config = dict(
    n_layer=10,
    d_model=512,
    n_head=4,
    n_kv_head=2,
    head_dim=128,
    d_mlp=1344,
    vocab_size=32000,
    activation='swiglu',
    norm='rmsnorm',
    norm_place='pre',
    norm_eps=1e-06,
    positions='rope',
    rope_base=10000.0,
    rope_fraction=1.0,
    qk_norm=False,
    attn_scale=0.0884,
    bias='qkv',
    tie_embeddings=False,
    parallel_block=False,
    init='normal',
    init_std_qkv=0.0166,
    init_std_o=0.0166,
    init_std_up=0.0166,
    init_std_down=0.0,
    optimizer='muon_variant',
    lr=0.00852,
    beta1=0.95,
    weight_decay=0.013,
    lr_head=0.0119,
    warmup_steps=200,
    schedule='wsd',
    decay_fraction=0.603,
    decay_shape='linear',
    final_lr_fraction=0.0,
    batch_tokens=65536,
    seq_len=512,
    doc_mask=False,
    train_tokens=702600000,
    steps=10721,
    dataset='wikipedia_en',
)
MLP neurons of a small language model. Each row is named by its layer, matrix (down: output weights) and neuron, and shows model dimensions 234-297. Each number is 50 + 10 x the weight over its row's rms, rounded and kept within 0 to 99. A neuron's up and down rows have the sign that makes its largest values positive.
A block is one neuron, or neurons of one layer that tend to fire together. After each block is what it responds to, as a language model described it from the Wikipedia text at the highest values.

L4.down191:52 39 60 49 65 39 36 64 63 57 48 61 33 71 63 58 49 32 44 54 42 54 46 43 41 48 56 53 63 59 37 56 45 66 40 60 48 31 59 67 51 47 51 53 57 41 43 68 45 55 55 48 42 51 49 53 45 65 42 50 41 35 33 63
L4.down243:48 43 54 50 57 56 55 65 41 49 52 62 37 74 48 45 42 58 34 63 51 47 44 40 62 52 51 39 43 35 57 52 40 51 55 55 30 36 68 41 35 44 59 47 41 54 51 50 50 57 49 50 37 49 47 19 51 51 65 55 48 61 36 41
L4.down661:67 48 61 64 49 56 48 61 70 50 42 30 35 61 55 47 57 49 44 63 36 48 55 44 55 45 30 60 66 62 47 51 63 58 52 52 43 43 45 62 35 50 35 31 42 56 45 67 60 38 39 62 58 35 36 30 49 45 52 48 57 45 40 46
L4.down1319:51 51 45 59 56 51 48 48 54 35 58 57 38 67 50 46 56 59 59 38 50 33 54 53 29 49 66 47 46 54 48 40 55 68 45 17 45 58 48 52 30 41 49 62 50 32 52 53 66 56 41 58 49 65 58 58 30 66 56 55 52 48 44 48
Description: Pipe separators between column names in the header rows of wiki tables, as in "| No. | Title", "| Team | W", "| Votes | % |"; rarely also words like website, chart, officially.

L3.down28:41 39 55 58 47 59 49 62 61 33 44 53 56 60 42 39 40 36 47 47 38 41 59 35 51 33 45 63 58 58 50 43 57 57 39 60 45 27 63 68 60 63 31 55 48 27 26 50 48 43 37 54 52 41 60 39 47 52 51 39 23 49 35 60
L3.down445:47 54 55 30 55 46 54 48 61 57 42 69 57 43 36 45 54 33 61 51 55 47 56 44 57 56 63 70 48 54 47 36 69 41 59 71 64 46 38 17 58 45 70 41 63 62 66 66 66 51 45 42 48 44 58 44 72 47 53 53 54 65 69 48
L3.down843:44 59 65 48 52 58 35 46 41 21 50 52 51 60 66 59 49 59 52 50 45 44 45 35 64 47 54 61 30 56 50 48 43 56 48 59 31 54 50 49 43 41 48 43 56 22 48 57 53 43 54 57 59 42 53 51 47 54 68 44 59 55 48 70
L3.down887:55 46 41 56 48 61 41 63 37 62 61 80 48 69 67 67 51 37 44 50 45 60 66 34 55 51 44 60 55 50 47 42 50 51 36 64 53 37 48 34 55 56 43 75 35 39 43 49 49 42 59 57 78 36 53 33 34 61 43 44 43 55 58 65
L3.down904:35 37 56 43 57 47 37 44 63 57 49 39 35 49 45 58 48 40 38 38 54 63 51 40 48 40 44 46 56 60 44 70 52 41 68 41 50 55 37 53 62 51 47 36 38 36 63 42 68 49 58 40 41 51 50 43 38 34 59 56 63 52 36 62
L3.down905:54 46 47 59 46 57 47 52 55 53 65 71 33 64 47 43 56 29 53 36 62 42 59 43 44 48 40 50 43 71 32 32 66 70 41 54 35 44 39 59 42 47 73 32 35 09 46 41 58 58 37 47 52 53 54 55 32 41 53 49 45 51 48 58
L3.down1278:54 54 50 42 40 31 59 68 56 68 61 51 50 43 56 73 45 50 49 42 36 54 37 59 46 41 45 66 54 66 56 54 46 73 43 60 62 60 48 43 39 55 53 63 54 59 60 51 56 61 61 38 50 48 43 40 49 40 39 52 55 45 66 51
L3.down1343:55 52 51 41 41 50 28 38 54 50 65 51 39 62 51 57 37 41 36 52 41 37 55 49 32 54 58 49 67 58 50 54 52 49 43 46 41 47 53 17 54 38 78 50 53 53 48 43 36 40 57 47 49 66 46 56 36 77 62 31 59 45 39 59
Description: Pipe or semicolon separators between column names in table header rows, such as Year | Film | Director | Ref or Location; km.

L4.down346:37 44 45 57 62 62 60 59 49 56 59 42 48 35 60 43 54 46 45 41 52 41 43 47 57 38 44 57 52 38 50 32 55 37 59 44 61 40 44 47 40 47 61 57 38 55 60 35 39 55 60 54 54 41 44 45 69 62 46 67 73 46 40 68
L4.down390:46 56 39 47 55 54 58 65 55 69 44 42 52 29 37 34 49 37 55 36 51 52 44 53 69 49 50 43 79 60 52 36 51 47 54 48 41 42 42 35 54 44 33 44 61 36 46 47 56 40 70 48 65 50 50 45 48 57 57 48 71 48 41 57
L4.down990:37 54 38 34 57 45 49 46 50 46 56 49 47 54 52 43 47 69 33 37 64 31 65 42 55 40 40 48 48 54 36 54 62 29 47 44 45 49 32 51 58 57 63 45 29 43 49 46 61 64 52 35 54 45 41 41 33 42 36 32 34 46 41 48
L4.down1058:44 57 58 40 66 41 51 55 46 53 41 50 34 40 57 53 53 37 70 47 56 52 42 59 49 44 41 51 51 48 36 31 48 51 53 53 57 52 45 43 43 52 73 59 42 62 56 46 43 50 40 57 58 57 58 40 35 47 50 64 70 49 45 52
Description: Apostrophes inside contractions and possessives, strongest in contractions like wasn't, There's, It's (often in song titles), also possessives like China's, Baylor's.

L3.down62:61 36 62 55 54 46 68 46 36 39 38 41 46 59 62 43 56 37 48 49 43 66 60 47 61 40 52 69 48 59 31 46 45 37 40 49 44 76 50 63 41 46 62 36 32 64 42 57 47 58 42 50 51 54 49 69 52 55 60 65 50 51 55 58
L3.down315:48 63 36 45 44 47 57 67 53 54 53 52 40 37 29 42 50 60 48 39 52 34 58 43 43 61 52 62 55 60 36 48 49 48 44 56 42 51 60 33 56 61 35 46 52 77 34 41 49 58 67 43 58 56 43 59 52 44 66 50 54 50 37 64
L3.down491:59 60 54 57 53 53 61 55 50 57 78 49 34 43 36 49 54 46 63 38 50 58 58 36 70 37 41 61 58 79 43 56 47 45 56 43 49 50 71 28 47 54 62 60 41 67 52 42 49 70 79 38 52 46 46 38 66 41 68 37 62 44 49 57
L3.down525:59 44 55 48 41 53 62 43 55 47 64 51 54 68 54 55 51 35 49 53 47 53 42 50 69 53 77 58 52 51 47 45 31 56 34 54 45 53 58 45 34 38 61 41 35 50 50 56 36 46 41 59 48 52 37 40 40 78 49 27 35 55 44 74
L3.down529:46 50 50 51 42 42 44 45 53 56 55 51 40 38 58 37 38 55 35 49 40 32 43 53 49 57 48 54 55 60 48 46 59 42 46 63 63 53 66 53 50 70 53 23 63 58 68 64 42 47 59 62 65 57 70 64 47 42 60 55 50 28 50 57
L3.down666:48 52 47 36 61 49 54 53 34 44 43 56 64 51 49 45 42 34 56 63 53 60 66 50 62 52 60 43 43 61 43 53 36 40 57 34 76 58 44 65 64 47 45 62 60 34 31 61 35 43 60 46 60 52 35 62 32 43 51 41 50 48 32 45
L3.down948:53 50 39 55 63 53 55 34 46 42 63 59 61 44 59 42 67 50 61 34 79 67 48 39 60 60 36 37 33 52 59 35 54 41 57 58 58 42 33 71 59 35 37 53 56 59 64 59 58 55 50 45 50 45 57 31 45 70 36 59 51 40 45 58
L3.down1232:60 47 61 41 45 47 60 43 54 51 55 43 72 41 30 38 45 44 72 33 28 31 52 53 45 69 61 39 51 42 35 47 58 39 58 55 29 42 62 80 62 53 43 47 38 48 47 52 50 55 42 65 50 53 61 51 48 41 42 42 58 51 55 48
Description: The apostrophe of possessive 's after a noun or name (city's, club's, Hankey's), plus "of" after quantifiers like some of, one of, four of.

L3.down354:39 58 44 46 47 51 37 55 57 47 40 36 55 63 43 35 48 37 61 29 41 51 59 64 46 51 59 60 48 34 52 48 46 42 56 41 55 48 64 48 29 33 46 48 43 46 67 48 49 61 61 48 50 35 65 21 45 46 62 64 46 70 38 42
L3.down517:48 41 46 50 56 47 42 56 43 61 67 73 83 52 53 55 64 71 40 34 56 64 62 57 57 43 43 34 68 31 36 50 41 59 40 46 48 39 50 82 48 37 56 39 56 46 47 31 52 55 56 40 51 48 44 48 25 34 59 52 51 40 50 40
L3.down548:48 67 49 67 49 57 56 56 42 40 59 39 66 46 34 55 37 40 62 60 45 65 61 27 50 38 61 38 42 37 62 51 36 34 69 61 39 52 51 65 60 46 37 60 64 57 45 44 54 48 55 35 48 75 43 58 61 48 47 41 51 57 45 55
L3.down567:53 48 45 39 43 49 47 48 59 55 36 55 58 54 39 41 52 44 41 54 52 48 45 39 62 48 49 47 44 40 41 57 52 52 54 66 51 49 60 66 47 43 54 41 31 58 65 49 45 62 44 51 54 52 59 41 43 42 49 53 46 41 46 42
L3.down741:47 39 48 54 39 33 61 60 57 35 47 47 53 36 54 41 42 50 63 41 45 46 51 59 57 34 40 65 54 59 48 50 41 48 49 55 43 52 60 53 43 41 60 44 45 53 32 53 47 53 46 47 39 43 42 53 45 41 35 37 62 40 52 51
L3.down833:48 54 46 48 38 74 42 51 64 55 45 51 58 51 48 61 54 55 54 53 35 43 49 54 50 41 41 65 48 38 69 40 31 48 58 58 38 53 37 65 36 46 50 48 52 40 50 52 52 55 55 33 46 41 37 51 66 58 37 62 60 38 71 40
L3.down989:60 47 53 58 43 40 40 31 51 52 48 59 81 48 64 54 57 55 51 31 43 46 52 54 45 51 51 42 51 62 63 45 39 45 69 55 51 33 43 77 49 46 49 65 54 55 48 60 48 34 60 60 52 40 50 50 35 64 51 57 48 56 45 54
L3.down1275:36 46 35 64 55 52 45 33 51 51 53 47 51 55 33 55 45 58 52 47 54 43 31 36 57 59 51 43 17 54 39 48 49 55 46 49 45 56 53 54 59 22 32 49 61 74 54 48 32 61 39 57 35 54 68 45 38 52 47 49 45 28 59 51
Description: Short subword pieces inside a word split into several tokens, such as st in upstairs, i in basionym, th in Diphthongs, and ordinal suffixes in 1st and 3rd.

L4.down22:37 48 53 29 58 55 23 35 46 72 43 46 60 50 31 42 50 57 46 54 58 41 60 53 46 57 52 60 57 50 43 56 62 52 52 48 34 63 42 27 51 43 54 53 39 51 56 50 44 43 37 49 39 51 44 43 57 54 47 63 46 55 51 61
L4.down311:63 49 75 39 56 65 48 49 45 32 46 45 41 53 54 56 43 44 44 60 61 54 39 57 39 53 64 35 62 54 39 36 51 59 55 32 56 51 43 32 72 54 46 46 49 56 48 45 45 44 49 56 47 41 51 39 52 49 40 54 41 40 46 21
L4.down753:35 18 53 70 40 41 72 54 65 50 50 60 47 56 56 65 42 40 58 29 61 61 45 55 55 59 52 55 58 35 46 61 49 45 25 57 44 44 55 59 66 65 50 41 62 47 54 48 46 46 67 43 36 58 39 53 64 44 57 49 56 53 22 44
L4.down876:37 36 48 43 57 47 41 55 50 51 64 33 48 41 47 34 62 41 62 52 44 60 47 43 56 42 68 40 50 62 61 37 48 47 58 63 68 52 51 39 57 56 45 61 61 38 52 36 38 64 75 35 52 52 39 57 52 55 55 48 71 50 54 52
Description: Contraction suffixes right after an apostrophe, mostly in song, album or book titles and quotes (There's, We're, I've); weaker on "is" after There and census "age".

L7.down734:40 41 66 39 50 50 48 59 46 19 60 39 54 57 39 60 51 53 67 55 46 70 35 55 47 49 60 51 40 33 50 58 53 49 45 40 53 50 56 69 55 59 38 59 37 51 58 48 66 40 50 39 45 61 51 47 58 25 38 35 70 53 47 43
L7.down1202:43 36 53 50 46 54 36 42 52 28 51 57 41 61 54 50 55 46 52 42 56 52 59 55 41 53 60 41 51 57 64 61 38 65 40 38 42 52 52 50 54 30 51 56 52 52 62 54 41 57 44 56 59 32 36 47 54 44 43 45 52 63 58 29
Description: Word pieces inside song, album or film titles in discography lists and tables, often contraction endings or small words: I'm, It's, Is, and.

L4.down307:57 47 52 47 32 49 46 61 45 60 77 62 28 42 52 53 44 42 58 65 48 59 48 48 54 44 39 56 53 49 52 38 44 52 53 48 45 48 53 56 47 57 51 57 61 53 41 44 43 48 48 50 48 47 33 55 58 29 57 45 49 52 48 56
L4.down631:36 52 51 52 50 51 64 54 61 59 76 51 52 55 49 45 60 42 63 69 45 59 48 56 47 44 41 38 46 56 61 48 42 58 45 30 33 59 55 77 57 35 64 53 35 46 51 43 56 45 43 64 46 48 47 32 43 56 59 46 52 50 44 57
L4.down715:44 40 60 42 27 48 50 43 56 53 49 59 47 43 47 56 54 45 56 48 58 61 33 62 62 64 62 44 55 36 62 46 55 59 54 46 34 57 64 82 45 54 38 50 53 40 44 38 37 50 40 36 50 38 62 52 53 45 54 41 46 47 47 59
L4.down717:47 47 56 66 53 45 53 45 59 57 52 48 57 41 45 45 56 29 32 37 53 59 54 53 56 39 65 50 38 65 41 53 39 37 58 33 49 51 56 95 49 60 39 50 52 44 60 46 40 48 35 49 43 53 47 53 62 55 48 60 38 43 57 46
Description: Function words (and, of, as, who) right after a nationality-plus-occupation or role noun in bios, e.g. politician and lawyer, director of.

L7.down272:47 59 44 58 50 49 47 56 48 55 50 59 50 52 57 67 41 43 41 55 67 41 51 47 58 47 50 52 33 47 46 57 66 46 41 71 42 45 63 72 74 51 66 50 53 38 30 56 50 64 47 45 62 56 43 58 43 60 39 60 55 29 57 44
L7.down1227:47 63 64 48 40 45 52 57 38 40 56 60 64 37 52 59 53 38 49 66 56 66 39 59 45 52 40 52 51 53 51 41 40 50 54 42 48 42 41 00 29 73 49 50 58 50 55 40 52 45 51 45 58 49 55 39 38 25 40 55 48 57 41 40
Description: First word-piece of a proper name, often capital S, split into several tokens, e.g. S in Skerne, Slater, Swigert, Suez.

L7.down350:65 46 52 50 45 27 50 42 35 60 49 49 51 47 57 52 46 55 42 45 46 47 61 48 30 47 72 65 54 49 25 47 63 63 26 47 50 47 70 23 37 40 88 44 31 39 54 58 55 38 60 56 42 29 37 59 45 46 58 49 60 44 58 59
L7.down839:53 44 47 46 47 38 54 54 43 62 51 54 52 52 45 47 56 61 58 51 57 42 55 59 49 34 58 64 52 43 48 56 44 43 54 49 38 52 31 53 47 55 39 45 38 49 48 50 60 29 48 51 42 60 53 51 58 35 53 67 70 62 61 58
Description: Line break ending a Wikipedia article's title or short description (e.g. "American soccer player (born 1997)"), just before the opening sentence; also fires on table cell separators and section-heading markers.

L4.down28:55 62 56 49 47 56 47 68 53 55 55 56 50 51 67 53 59 51 46 42 57 59 48 54 31 50 51 52 47 70 63 45 37 53 57 57 57 53 44 99 58 56 47 50 55 57 48 48 45 51 62 49 43 49 55 50 43 48 53 47 43 47 56 59
L4.down774:58 60 36 47 41 42 58 55 47 53 51 46 53 41 40 52 37 59 50 48 37 55 46 71 44 42 60 46 44 41 66 37 39 54 35 44 59 63 53 99 41 53 45 47 44 49 44 50 51 71 47 43 45 54 49 43 44 52 44 54 54 45 44 58
L4.down922:54 49 48 19 53 51 58 57 66 52 45 38 71 34 53 57 46 47 54 43 60 57 48 47 32 65 64 59 35 51 46 43 49 61 51 69 46 62 59 99 47 44 51 53 51 48 44 60 50 60 64 50 38 50 45 64 56 51 45 39 39 52 58 64
L4.down960:48 54 50 31 55 62 47 63 42 78 49 55 50 61 42 51 47 52 41 44 48 43 41 49 40 52 56 29 60 53 55 42 38 67 54 45 68 46 47 85 41 55 48 61 52 51 56 55 57 30 47 39 47 40 53 37 41 49 52 56 60 38 56 80
Description: Closing == markers of wiki section headings (Career statistics ==, Discography ==), plus line breaks ending a paragraph after a final period.

L7.down266:50 24 36 44 56 57 54 47 51 44 39 51 56 41 40 37 61 46 60 57 54 52 54 49 43 51 46 39 51 43 63 58 40 51 50 54 42 46 41 30 54 63 36 62 37 39 57 75 43 50 47 51 45 52 46 47 58 53 50 51 36 33 54 49
L7.down922:42 38 42 48 37 46 59 53 55 73 53 66 33 60 39 51 52 30 77 45 40 66 42 50 59 37 54 47 56 43 49 56 45 52 50 50 56 36 64 56 54 52 33 54 42 58 54 62 47 46 60 50 50 48 53 63 50 32 66 62 44 40 43 56
Description: Short subword pieces inside unfamiliar, mostly foreign proper names and rare words, often in tables or lists, e.g. Nor-t-je, Sik-lósi, Nic-ul-escu.

L3.down216:51 42 55 68 41 50 58 65 41 41 52 35 67 54 46 57 50 54 51 44 51 30 58 69 57 47 55 58 34 49 53 52 45 46 29 45 30 36 51 51 69 37 61 67 59 51 42 30 55 63 41 63 52 43 63 53 57 50 59 57 60 35 33 40
L3.down251:54 58 57 46 37 47 56 22 51 53 46 52 61 41 53 49 46 51 62 46 48 46 61 71 45 64 55 35 52 47 36 54 52 30 50 44 43 55 59 50 68 28 45 45 46 69 57 49 63 53 50 41 34 51 40 50 65 43 37 47 40 50 45 60
L3.down285:54 62 38 50 43 57 40 40 39 62 38 54 37 44 59 43 52 60 59 60 57 45 46 38 43 41 54 48 30 49 59 42 40 63 62 67 45 54 41 52 31 59 39 37 49 27 69 52 52 50 42 47 56 45 71 59 46 48 48 53 55 56 67 45
L3.down291:65 38 48 52 56 52 49 38 59 32 74 34 46 44 59 66 44 54 52 45 57 55 56 53 51 38 41 39 33 61 57 55 49 64 30 47 49 41 43 43 46 33 55 60 52 57 49 48 52 60 55 47 45 54 46 58 50 48 57 51 53 63 49 45
L3.down467:57 59 60 55 44 51 74 52 44 35 60 44 45 58 52 59 39 47 60 50 67 38 57 60 40 42 41 46 47 46 53 75 66 50 40 53 60 46 61 25 46 49 37 65 37 60 49 23 34 52 47 39 38 56 51 35 54 34 51 59 27 49 40 57
L3.down660:44 32 39 47 60 33 47 29 59 46 68 38 63 52 46 47 32 35 50 60 27 46 46 67 50 57 49 47 51 43 52 53 53 52 38 58 47 62 50 59 48 26 59 68 43 57 61 41 64 61 46 65 22 65 57 38 58 49 55 53 44 60 29 53
L3.down907:61 52 63 53 53 51 46 38 62 53 54 48 51 53 40 52 52 56 34 49 50 63 47 66 72 48 59 44 48 43 52 19 43 45 55 55 43 59 37 52 62 60 36 45 47 48 41 54 35 55 64 63 55 38 44 49 42 53 46 51 43 46 38 39
L3.down1238:58 61 45 52 68 56 56 47 55 39 48 33 38 57 57 53 37 43 38 29 55 55 42 61 42 41 58 67 66 49 51 77 52 61 49 31 39 40 54 00 53 41 55 43 48 63 29 56 49 55 47 40 20 47 43 38 50 65 63 44 38 61 31 58
Description: Contraction endings right after an apostrophe (ain't, We're, I'm, We've), mostly in quoted song titles or dialogue, plus inner words of titles and names (The Hole in, Home from the Hill, Marked).

L7.down47:71 54 56 64 39 45 44 61 47 42 65 59 71 54 57 34 47 58 52 56 67 67 52 55 37 47 61 52 54 57 48 48 41 38 52 44 37 52 50 35 64 43 36 44 38 46 58 37 37 65 71 34 39 42 40 61 50 47 56 48 51 41 62 53
L7.down1128:48 45 46 54 44 45 50 53 41 45 49 67 55 40 35 50 47 50 66 56 59 56 55 49 51 51 48 67 40 59 32 53 52 68 32 47 49 50 48 92 41 49 50 46 49 33 48 48 41 51 47 57 49 62 65 49 42 51 60 55 49 62 47 51
Description: Pipe separators in Wikipedia tables, strongest after the first header cell (| Title |, | Genus |), plus day/month tokens in dates (November 24,).

L3.down0:43 56 34 49 51 44 42 58 27 62 45 34 39 60 60 45 51 43 54 38 35 38 42 48 72 37 63 46 64 55 38 55 55 49 47 50 43 44 45 99 66 59 53 63 45 31 52 50 46 51 39 48 55 47 39 51 48 34 44 54 61 41 51 64
L3.down151:50 40 54 33 43 37 46 63 49 92 56 41 56 46 50 66 71 44 37 63 58 54 61 42 38 67 50 52 51 49 62 58 49 55 55 61 57 43 41 99 67 50 61 41 61 63 58 37 31 47 68 36 48 56 59 37 58 52 54 56 47 47 44 53
L3.down161:54 49 39 56 48 48 61 53 41 47 49 40 57 53 49 33 52 40 49 56 58 44 48 49 38 67 45 48 59 36 58 47 50 55 44 53 42 54 59 99 52 46 62 46 49 37 30 76 34 47 40 61 49 49 48 59 61 39 37 60 62 43 46 37
L3.down282:69 51 43 62 56 43 35 34 51 62 44 56 32 60 49 60 47 46 33 38 46 48 45 52 71 39 66 62 49 66 64 53 55 58 57 29 51 53 53 98 54 51 31 47 44 43 41 58 58 47 49 43 46 49 52 48 43 54 43 49 44 61 53 41
L3.down599:58 51 49 49 56 46 48 54 60 50 62 48 72 41 63 49 52 45 39 49 54 67 36 47 47 56 47 56 57 55 63 42 37 48 57 57 47 45 51 99 51 58 34 58 41 66 49 50 42 34 54 49 58 68 48 58 46 42 55 55 48 54 76 60
L3.down667:64 42 58 50 52 46 56 48 42 55 54 49 64 51 68 38 29 70 52 69 53 34 56 55 33 35 44 62 39 43 44 41 44 49 45 47 44 48 66 87 37 63 56 44 49 46 54 36 58 48 39 34 58 57 53 56 47 59 65 39 41 48 69 75
L3.down799:47 62 72 44 50 49 56 40 55 50 59 42 36 53 50 48 43 41 68 53 56 48 39 52 65 49 60 50 49 34 45 37 70 39 54 51 37 46 64 67 64 46 50 60 32 49 40 61 32 71 62 60 42 45 44 36 57 55 46 60 65 42 54 61
L3.down810:66 38 47 36 50 36 49 51 56 82 55 48 49 40 54 40 48 54 44 39 60 52 31 49 41 51 61 55 49 55 65 51 47 50 61 54 55 45 51 99 47 57 53 60 51 54 66 55 59 40 62 44 47 56 47 46 37 49 50 54 51 50 64 63
Description: Closing == / === markers ending Wikipedia section headings such as ==History==, ==Results==, ==Discography==, plus some paragraph-ending line breaks.

L4.down361:48 58 48 44 46 43 53 32 50 63 31 41 50 48 53 53 41 29 55 47 37 42 43 66 32 30 22 65 50 50 57 45 48 57 70 46 62 57 58 31 57 48 42 42 48 51 51 66 32 55 65 47 39 57 49 43 46 66 42 62 40 60 49 52
L4.down749:63 43 51 52 44 41 54 46 35 52 42 67 45 46 37 49 47 52 40 36 57 65 52 62 64 40 50 32 51 38 34 53 49 57 36 47 46 47 22 64 59 43 60 44 62 40 50 46 58 73 44 66 32 42 31 42 51 36 40 69 52 46 56 56
L4.down767:52 65 48 57 58 32 45 45 45 58 48 65 60 35 46 43 48 60 62 33 50 53 49 59 51 36 46 57 64 73 52 43 58 67 53 47 35 44 60 72 49 37 39 53 63 51 40 55 57 46 55 46 64 51 57 55 39 50 56 46 42 58 47 37
L4.down809:42 64 38 56 35 54 45 46 73 47 65 57 48 39 44 48 56 42 41 71 43 64 56 42 33 57 41 55 60 53 64 69 62 55 46 44 60 33 41 63 56 70 33 44 49 58 50 29 50 46 34 56 46 48 42 39 68 38 44 52 50 57 64 53
Description: Word-piece right after a capital word-initial letter, especially F, as in F-lash, F-júur, F-igulus, F-üzi; also S-quirrel, S-cattering.

L7.down436:43 59 34 47 43 64 54 64 49 56 57 39 61 55 48 53 52 50 39 33 40 78 43 59 49 48 41 60 59 46 57 45 44 45 62 49 51 54 39 47 39 63 54 52 34 69 45 51 33 53 56 51 63 44 64 72 68 58 61 41 78 41 57 51
L7.down932:58 45 50 45 55 36 55 62 54 23 61 62 49 49 72 59 56 69 48 37 48 59 49 53 43 61 45 29 47 37 29 40 42 50 39 70 36 55 39 57 39 48 52 50 46 46 43 64 42 47 52 46 62 47 53 32 43 48 52 42 59 50 60 41
Description: Fires on the apostrophe in possessives or contractions after names, nouns or places (Spain's, horse's, didn't), and on a word-initial capital C opening a quoted title or grade ("Caught Up in You", "C+").

L3.down108:60 45 44 36 31 51 51 51 59 38 43 68 46 63 42 53 49 37 60 50 38 25 52 35 62 44 57 49 59 43 59 44 61 50 42 48 56 52 44 67 37 59 29 52 42 42 38 26 47 40 53 57 58 65 38 48 48 70 27 67 56 79 66 44
L3.down142:44 42 59 58 29 49 40 31 57 36 62 44 58 48 30 45 41 59 74 54 53 71 58 43 43 58 40 27 41 78 63 47 46 41 31 45 52 56 59 57 52 58 46 48 50 50 41 55 56 45 51 59 51 45 56 41 45 56 57 36 40 57 47 39
L3.down274:47 47 38 41 67 59 50 48 65 57 41 50 58 65 36 54 43 56 45 45 30 54 56 59 43 46 36 43 55 61 49 37 66 41 66 66 42 44 41 65 50 61 58 47 36 66 49 61 58 37 55 52 58 54 40 47 37 48 59 37 39 53 64 50
L3.down430:54 59 49 48 57 43 38 57 46 42 42 53 32 40 38 48 68 45 47 49 45 52 50 33 50 53 64 62 40 34 33 41 50 56 49 57 61 52 50 78 50 36 54 54 44 64 46 48 67 46 57 48 59 43 50 40 41 65 47 40 52 59 43 55
L3.down547:44 56 47 43 54 56 38 46 54 59 54 57 43 41 43 34 52 45 48 64 50 39 56 38 43 56 42 34 72 43 61 51 57 28 46 68 51 62 56 43 55 45 59 33 32 42 56 64 64 42 60 48 31 56 66 50 54 56 26 55 43 44 30 47
L3.down838:50 51 42 40 58 43 49 51 55 43 27 32 67 38 45 75 64 53 57 52 44 64 47 49 61 41 42 43 52 65 52 43 47 36 44 27 59 43 42 70 37 42 70 49 46 44 43 37 57 43 47 66 48 67 54 64 46 44 50 79 40 42 60 65
L3.down851:46 46 59 40 62 49 55 63 49 46 56 60 44 52 45 53 50 44 42 66 48 36 51 41 64 51 58 46 76 53 41 44 61 26 61 51 52 45 47 54 47 51 50 45 70 48 46 33 51 27 53 49 62 33 55 41 50 57 50 23 45 49 59 27
L3.down1181:64 72 56 37 38 50 57 55 57 58 62 46 43 69 72 42 53 36 52 52 45 61 52 51 62 41 51 50 64 36 36 51 47 44 40 48 58 48 59 42 54 50 59 69 32 66 52 50 56 64 45 53 50 59 40 23 57 50 46 58 41 48 51 40
Description: Short word-internal pieces right after a word's first piece, mostly in names and foreign words, e.g. M-il-waukee, W-y-att, Fle-m-ish.

L7.down110:47 46 55 72 54 63 37 48 42 40 63 48 36 63 30 53 38 60 44 42 52 43 51 55 47 49 32 61 58 55 40 55 51 60 40 44 44 36 45 66 54 67 46 57 45 29 53 67 42 33 50 56 64 33 43 65 45 58 41 57 53 58 23 73
L7.down1272:54 59 40 53 58 44 58 69 57 53 63 65 48 52 31 48 49 52 67 63 46 57 49 46 43 38 59 50 45 75 38 60 39 45 49 48 52 46 55 80 42 33 61 47 50 56 46 46 48 58 47 33 56 55 52 47 57 66 35 68 45 38 45 36
Description: The preposition "in" (also "In" at a sentence start) opening a frame such as a publication, language, place or time, e.g. writing in Tolkien Studies, In Arabic, In 2019.